Weights of a small transformer language model: a variant of Muon for these matrices.
MLP neurons of a small language model. Each row is named by its layer, matrix (gate and up: input weights) and neuron, and shows model dimensions 400-495. Each number is 200 + 30 x the weight over its row's rms, rounded and kept within 0 to 999. A neuron's up and down rows have the sign that makes its largest values positive.
Before each neuron's rows, "fires on" lists the tokens most often at its 100 highest values on Wikipedia text that the model never trained on.

fires on: ",", " is", " was"
L5.gate1319,215,252,235,109,247,207,216,209,184,180,223,143,179,222,178,192,228,239,228,218,225,205,210,202,177,195,239,272,167,207,156,219,194,213,233,226,247,198,162,199,217,240,196,243,221,193,235,218,190,204,177,144,219,174,183,149,177,226,200,181,247,186,217,175,173,183,243,228,208,284,199,195,200,205,219,182,181,177,243,212,251,193,258,213,190,242,186,181,151,248,215,246,169,188,179,195
L5.up1319,209,197,187,183,220,148,195,214,158,213,204,214,174,167,203,130,183,196,229,211,210,227,224,190,218,217,222,241,199,179,169,227,157,186,170,196,210,228,225,159,268,180,216,196,249,194,164,226,181,200,150,209,201,152,191,163,174,178,215,211,206,170,218,220,227,217,192,150,184,293,185,191,192,214,277,166,187,193,158,195,206,206,199,224,248,210,201,192,156,141,239,221,170,208,145,212

fires on: " to", " at", "vi", " reached", "–", "ü"
L5.gate480,155,231,201,169,203,187,212,191,195,181,180,213,211,156,181,162,245,163,172,182,260,178,186,230,216,228,199,172,238,221,171,174,243,203,206,173,202,177,238,204,187,232,230,186,185,194,229,205,163,216,200,211,165,150,208,144,148,167,216,187,187,193,192,221,183,215,152,204,205,174,165,237,219,208,213,157,204,189,179,219,189,213,259,135,191,221,198,145,199,200,182,188,206,211,226,200
L5.up480,199,163,179,172,128,277,185,163,204,175,179,239,223,239,182,198,177,191,198,239,229,126,199,205,186,160,189,175,216,200,219,199,237,211,215,187,218,127,174,222,208,210,201,234,216,211,117,226,218,244,207,235,209,238,203,188,215,155,210,172,199,206,188,195,168,140,181,251,176,211,245,231,177,273,157,190,191,241,158,190,178,146,159,242,199,174,147,184,170,222,262,208,206,199,200,220

fires on: " \"", " (", "-", " '", " in", " at"
L5.gate1117,163,210,151,208,207,195,155,176,197,172,180,197,159,218,193,259,274,222,192,184,212,216,233,218,156,193,192,183,185,194,171,217,194,201,190,177,211,233,226,175,257,229,164,229,198,246,183,218,154,184,262,234,172,275,168,165,222,205,170,192,215,159,212,184,109,242,204,166,155,163,236,152,189,167,256,284,204,157,194,232,174,170,255,238,183,164,220,202,207,237,137,208,218,213,193,200
L5.up1117,187,212,195,204,229,118,234,214,235,217,218,219,167,213,152,112,167,274,234,207,221,175,238,185,219,215,183,172,212,194,160,177,207,207,183,169,181,212,149,200,238,167,196,200,203,262,205,236,193,172,189,200,217,191,180,159,124,162,198,231,220,161,181,206,232,211,242,177,204,255,164,129,179,169,175,277,206,199,177,205,142,166,204,180,137,117,139,181,146,201,192,225,288,183,199,223

fires on: " Al", " al", " El", " Mal", " el", "Al"
L5.gate1285,165,176,178,208,165,183,204,251,227,238,146,217,181,165,251,205,180,239,234,197,205,184,229,204,208,199,183,168,186,203,272,148,230,226,244,208,232,156,204,217,211,229,146,199,230,176,192,178,212,205,204,195,178,300,258,188,223,188,189,229,220,133,212,156,215,211,169,251,235,176,227,225,131,211,169,165,134,200,303,219,188,214,156,250,191,207,250,210,186,228,208,222,199,189,169,172
L5.up1285,235,160,202,191,206,168,153,214,230,197,210,272,237,156,205,182,170,205,233,176,242,196,188,211,231,192,194,220,188,212,226,181,218,210,174,191,247,177,187,243,165,211,200,200,204,209,217,149,210,205,202,221,192,178,210,212,236,197,222,148,217,172,205,253,218,217,184,204,211,207,160,161,199,226,234,175,150,172,213,226,256,202,131,147,157,170,156,211,221,202,214,183,197,184,201,212

fires on: "-", "–"
L5.gate462,184,139,221,167,198,223,224,203,203,162,249,172,181,285,202,196,213,177,178,210,172,230,178,200,166,150,251,239,173,197,185,181,205,234,178,241,128,195,183,209,197,188,177,225,190,259,164,235,152,167,254,244,197,168,186,197,177,175,240,217,198,238,218,157,190,177,213,161,125,187,194,234,161,185,201,192,244,236,224,252,208,229,219,196,213,197,222,203,217,187,170,190,183,251,177,190
L5.up462,156,182,180,204,194,207,170,227,173,134,212,211,205,216,203,187,192,243,233,201,224,216,197,245,211,214,172,184,219,200,177,225,226,208,136,164,250,233,176,215,208,233,170,250,190,186,179,174,229,245,194,190,215,153,248,159,183,147,199,133,154,234,174,180,161,219,251,255,210,180,212,161,173,200,200,207,234,211,235,215,241,202,204,115,215,241,166,145,178,204,237,200,183,167,232,156

fires on: " |", " his", " of", "000", "1"
L5.gate233,215,208,179,191,225,204,176,143,221,187,149,183,242,154,196,212,197,227,213,231,228,149,216,231,160,244,244,160,141,219,163,239,256,198,210,237,199,245,223,161,193,203,187,230,215,235,242,158,196,190,199,234,236,217,197,201,200,204,149,177,157,265,209,239,156,229,168,187,176,152,157,184,180,173,177,192,213,226,220,213,218,154,209,252,188,156,168,148,212,194,231,210,207,189,233,198
L5.up233,200,226,197,209,188,203,167,208,182,256,166,235,202,185,141,196,166,143,300,244,235,244,187,215,131,253,213,249,153,210,205,206,236,249,164,217,232,149,142,174,195,206,164,250,165,160,252,188,213,237,192,288,224,183,261,208,217,218,171,171,237,215,220,122,207,207,182,189,189,180,190,179,222,207,188,204,229,207,193,233,144,181,230,239,172,233,189,228,199,185,206,233,217,230,179,189

fires on: ",", "\"", " is", ")", " located"
L5.gate494,242,193,211,166,165,195,180,192,199,243,159,141,174,208,187,177,154,214,178,102,195,156,236,186,193,221,269,228,197,201,238,195,160,207,194,195,287,252,208,203,214,208,237,161,223,200,222,200,217,252,187,162,182,239,216,264,162,216,202,163,210,181,197,189,223,201,199,196,171,240,216,217,228,226,207,247,217,180,206,248,198,196,150,231,173,156,218,173,173,208,219,217,197,264,184,189
L5.up494,244,225,202,215,142,181,194,237,179,201,165,202,234,235,208,192,168,174,136,197,180,154,203,226,181,161,196,241,184,200,183,155,170,211,184,236,262,206,197,195,235,219,234,115,206,177,210,190,222,238,189,158,230,168,208,190,185,194,240,163,184,195,164,161,207,237,189,212,172,239,260,185,259,162,176,199,127,231,179,217,198,208,158,230,148,160,242,158,196,225,207,208,199,226,223,220

fires on: ","
L5.gate315,195,214,186,162,256,180,207,206,238,224,212,172,181,193,197,180,247,230,161,235,196,182,202,217,211,180,209,239,208,187,191,175,185,205,183,210,211,207,216,156,172,219,211,195,141,231,203,198,209,201,175,210,184,237,198,181,176,183,210,211,178,144,263,176,224,161,229,211,159,167,208,122,177,229,183,210,182,213,223,207,205,220,150,180,227,210,213,209,160,202,186,199,166,220,194,173
L5.up315,236,195,212,185,195,189,183,165,202,181,189,164,208,113,165,208,185,249,196,226,199,141,150,251,199,179,187,219,176,228,249,173,166,214,213,210,192,206,212,232,176,162,201,152,190,230,210,280,182,201,176,182,175,177,196,163,215,183,171,207,207,49,216,239,204,170,230,223,240,188,240,159,154,223,146,143,159,226,195,195,208,183,182,203,244,192,177,181,181,206,164,215,175,178,177,188

fires on: " =", "=", " is", "\n ", ")"
L5.gate794,226,167,174,224,196,192,213,181,179,146,166,166,185,153,163,214,201,207,175,171,187,180,185,232,250,190,215,230,164,254,150,173,199,223,201,200,197,233,246,224,220,230,224,244,240,184,203,210,195,204,208,223,191,228,170,202,250,182,138,229,192,190,208,197,218,197,203,184,123,227,164,202,250,208,250,168,231,221,145,187,243,229,153,182,178,223,211,195,203,233,149,160,214,199,208,168
L5.up794,209,183,220,208,196,168,219,192,251,213,192,159,203,233,158,230,192,211,204,229,207,203,192,238,252,162,219,225,212,225,253,164,184,187,127,238,232,252,259,149,230,203,178,194,230,196,223,228,186,161,213,226,198,197,220,171,212,176,161,177,166,191,164,233,194,194,247,171,147,233,148,194,223,192,222,240,176,197,207,213,304,223,154,193,168,219,201,216,141,239,214,148,185,172,214,204

fires on: ",", "ti", " and", " among"
L5.gate1250,222,184,239,211,183,183,186,189,182,219,198,149,151,181,261,231,180,192,171,229,149,210,206,222,189,154,214,168,231,246,166,191,190,182,219,147,175,183,261,224,264,258,213,195,262,198,207,259,163,180,198,171,214,202,228,183,250,192,199,200,203,214,201,238,190,239,227,238,202,234,242,142,193,164,196,211,190,206,202,200,183,195,206,236,224,234,186,216,222,252,181,272,185,140,161,192
L5.up1250,224,185,218,216,237,203,173,171,191,157,181,213,230,174,198,168,188,238,212,190,212,174,222,159,185,222,224,247,207,192,207,181,205,221,182,148,192,172,180,236,212,179,185,234,258,249,140,217,221,184,193,211,196,160,204,224,235,177,212,89,237,169,208,211,273,195,227,219,210,167,207,185,215,184,206,205,266,204,216,299,221,261,217,255,223,148,256,209,190,245,208,232,183,173,140,189

fires on: "\n"
L5.gate957,195,236,200,234,163,243,164,181,257,200,208,208,180,159,211,207,208,191,241,248,145,186,200,197,229,155,244,204,256,217,137,132,247,212,181,186,172,189,200,171,257,162,103,220,186,202,197,139,168,146,161,167,163,163,199,170,201,222,139,204,237,254,195,204,220,222,195,218,230,139,158,191,204,257,218,153,183,233,252,186,202,188,222,184,207,225,163,233,160,209,219,176,226,144,155,266
L5.up957,203,217,180,196,225,205,221,220,182,160,165,194,263,204,263,188,188,185,170,172,160,239,218,189,127,213,252,224,215,246,222,194,192,242,169,170,170,216,183,182,192,185,164,223,175,185,228,149,177,209,263,204,175,179,232,207,196,247,201,270,239,284,152,225,208,191,208,195,205,189,239,196,214,258,217,189,175,205,232,239,222,203,233,180,201,264,224,191,216,196,179,190,259,153,190,121

fires on: ",", " |"
L5.gate59,231,162,232,179,162,168,139,155,158,202,168,185,191,166,222,211,176,208,191,179,212,213,185,152,153,205,184,171,211,181,178,193,292,203,217,205,208,228,199,230,263,178,168,227,257,241,158,176,186,222,164,183,178,213,174,243,179,166,213,204,177,198,205,207,190,212,179,246,184,164,255,126,198,219,205,134,181,212,224,187,240,210,219,190,250,178,192,211,180,231,203,188,217,184,223,136
L5.up59,195,191,254,210,161,189,244,242,226,221,210,185,169,208,224,143,247,206,190,212,224,172,156,183,196,143,172,202,218,202,232,177,217,214,92,176,205,214,240,205,222,198,212,176,203,171,216,208,178,232,199,237,188,170,245,236,191,220,141,226,172,147,263,189,233,182,250,234,237,213,185,205,184,168,181,184,244,196,220,203,200,244,212,177,258,200,190,185,220,136,219,232,210,164,155,196

fires on: "\n", "\n\n"
L5.gate27,176,217,198,201,182,180,224,195,247,213,161,206,212,195,214,180,196,169,201,256,262,239,183,196,279,196,207,234,182,218,167,160,281,268,166,134,199,153,202,175,168,204,174,187,190,188,184,181,174,182,173,203,165,206,223,159,251,243,243,209,237,257,180,202,196,175,162,172,189,148,207,222,170,178,201,170,198,261,206,231,152,228,222,220,204,211,216,186,200,189,196,119,207,195,188,179
L5.up27,219,193,182,187,225,175,166,208,235,199,233,182,209,154,205,199,147,229,184,206,153,234,192,217,151,169,204,184,204,243,213,185,193,217,173,239,191,278,293,202,224,194,250,234,202,228,228,189,191,157,184,199,242,171,211,219,241,163,233,204,198,198,228,211,159,221,187,200,228,185,206,210,192,240,201,144,251,217,230,188,163,218,233,168,211,226,222,249,194,215,135,147,207,198,224,143

fires on: " was", "-", " eng", " and", " as"
L5.gate537,182,161,210,195,257,234,231,191,223,209,213,225,203,247,224,184,200,251,215,156,123,183,169,180,161,161,204,221,222,224,236,205,145,215,172,177,198,234,182,153,232,199,209,178,141,168,160,215,142,209,210,122,260,162,198,145,187,203,235,178,154,246,203,197,180,172,169,167,157,173,188,259,179,197,234,240,201,243,191,198,227,209,197,194,177,235,211,217,249,218,224,199,153,171,181,231
L5.up537,220,190,174,222,216,187,213,199,217,221,218,191,239,204,119,256,207,205,200,191,223,191,186,219,210,172,241,186,134,192,192,193,183,207,173,177,204,247,151,225,240,202,152,208,213,147,228,234,155,189,185,165,247,192,213,188,204,212,231,154,194,166,224,179,167,213,218,161,222,159,192,210,221,193,131,200,254,257,232,211,204,205,206,197,231,202,203,225,218,233,182,239,155,176,208,169

fires on: " of", " a", " any", " his", " each", " every"
L5.gate845,205,158,218,196,212,231,218,265,212,209,229,142,187,197,185,156,203,232,226,230,222,194,168,224,171,195,235,233,205,220,194,222,226,214,230,198,248,182,227,229,191,167,211,267,219,131,202,207,170,244,219,198,174,134,161,224,170,124,215,179,211,244,223,196,180,205,244,137,189,141,190,186,211,117,186,241,231,210,231,160,197,209,232,201,170,193,187,180,190,207,210,153,236,184,228,192
L5.up845,151,170,167,234,206,180,204,196,187,165,217,176,214,177,209,186,198,148,234,220,246,168,171,197,175,192,209,210,178,212,181,229,240,237,210,153,130,182,211,218,207,229,136,224,218,181,215,189,208,238,175,217,158,199,259,186,195,257,213,238,218,204,163,197,202,150,169,181,195,210,173,156,195,156,194,187,221,201,194,230,136,190,188,162,171,168,167,189,180,226,241,175,200,198,189,159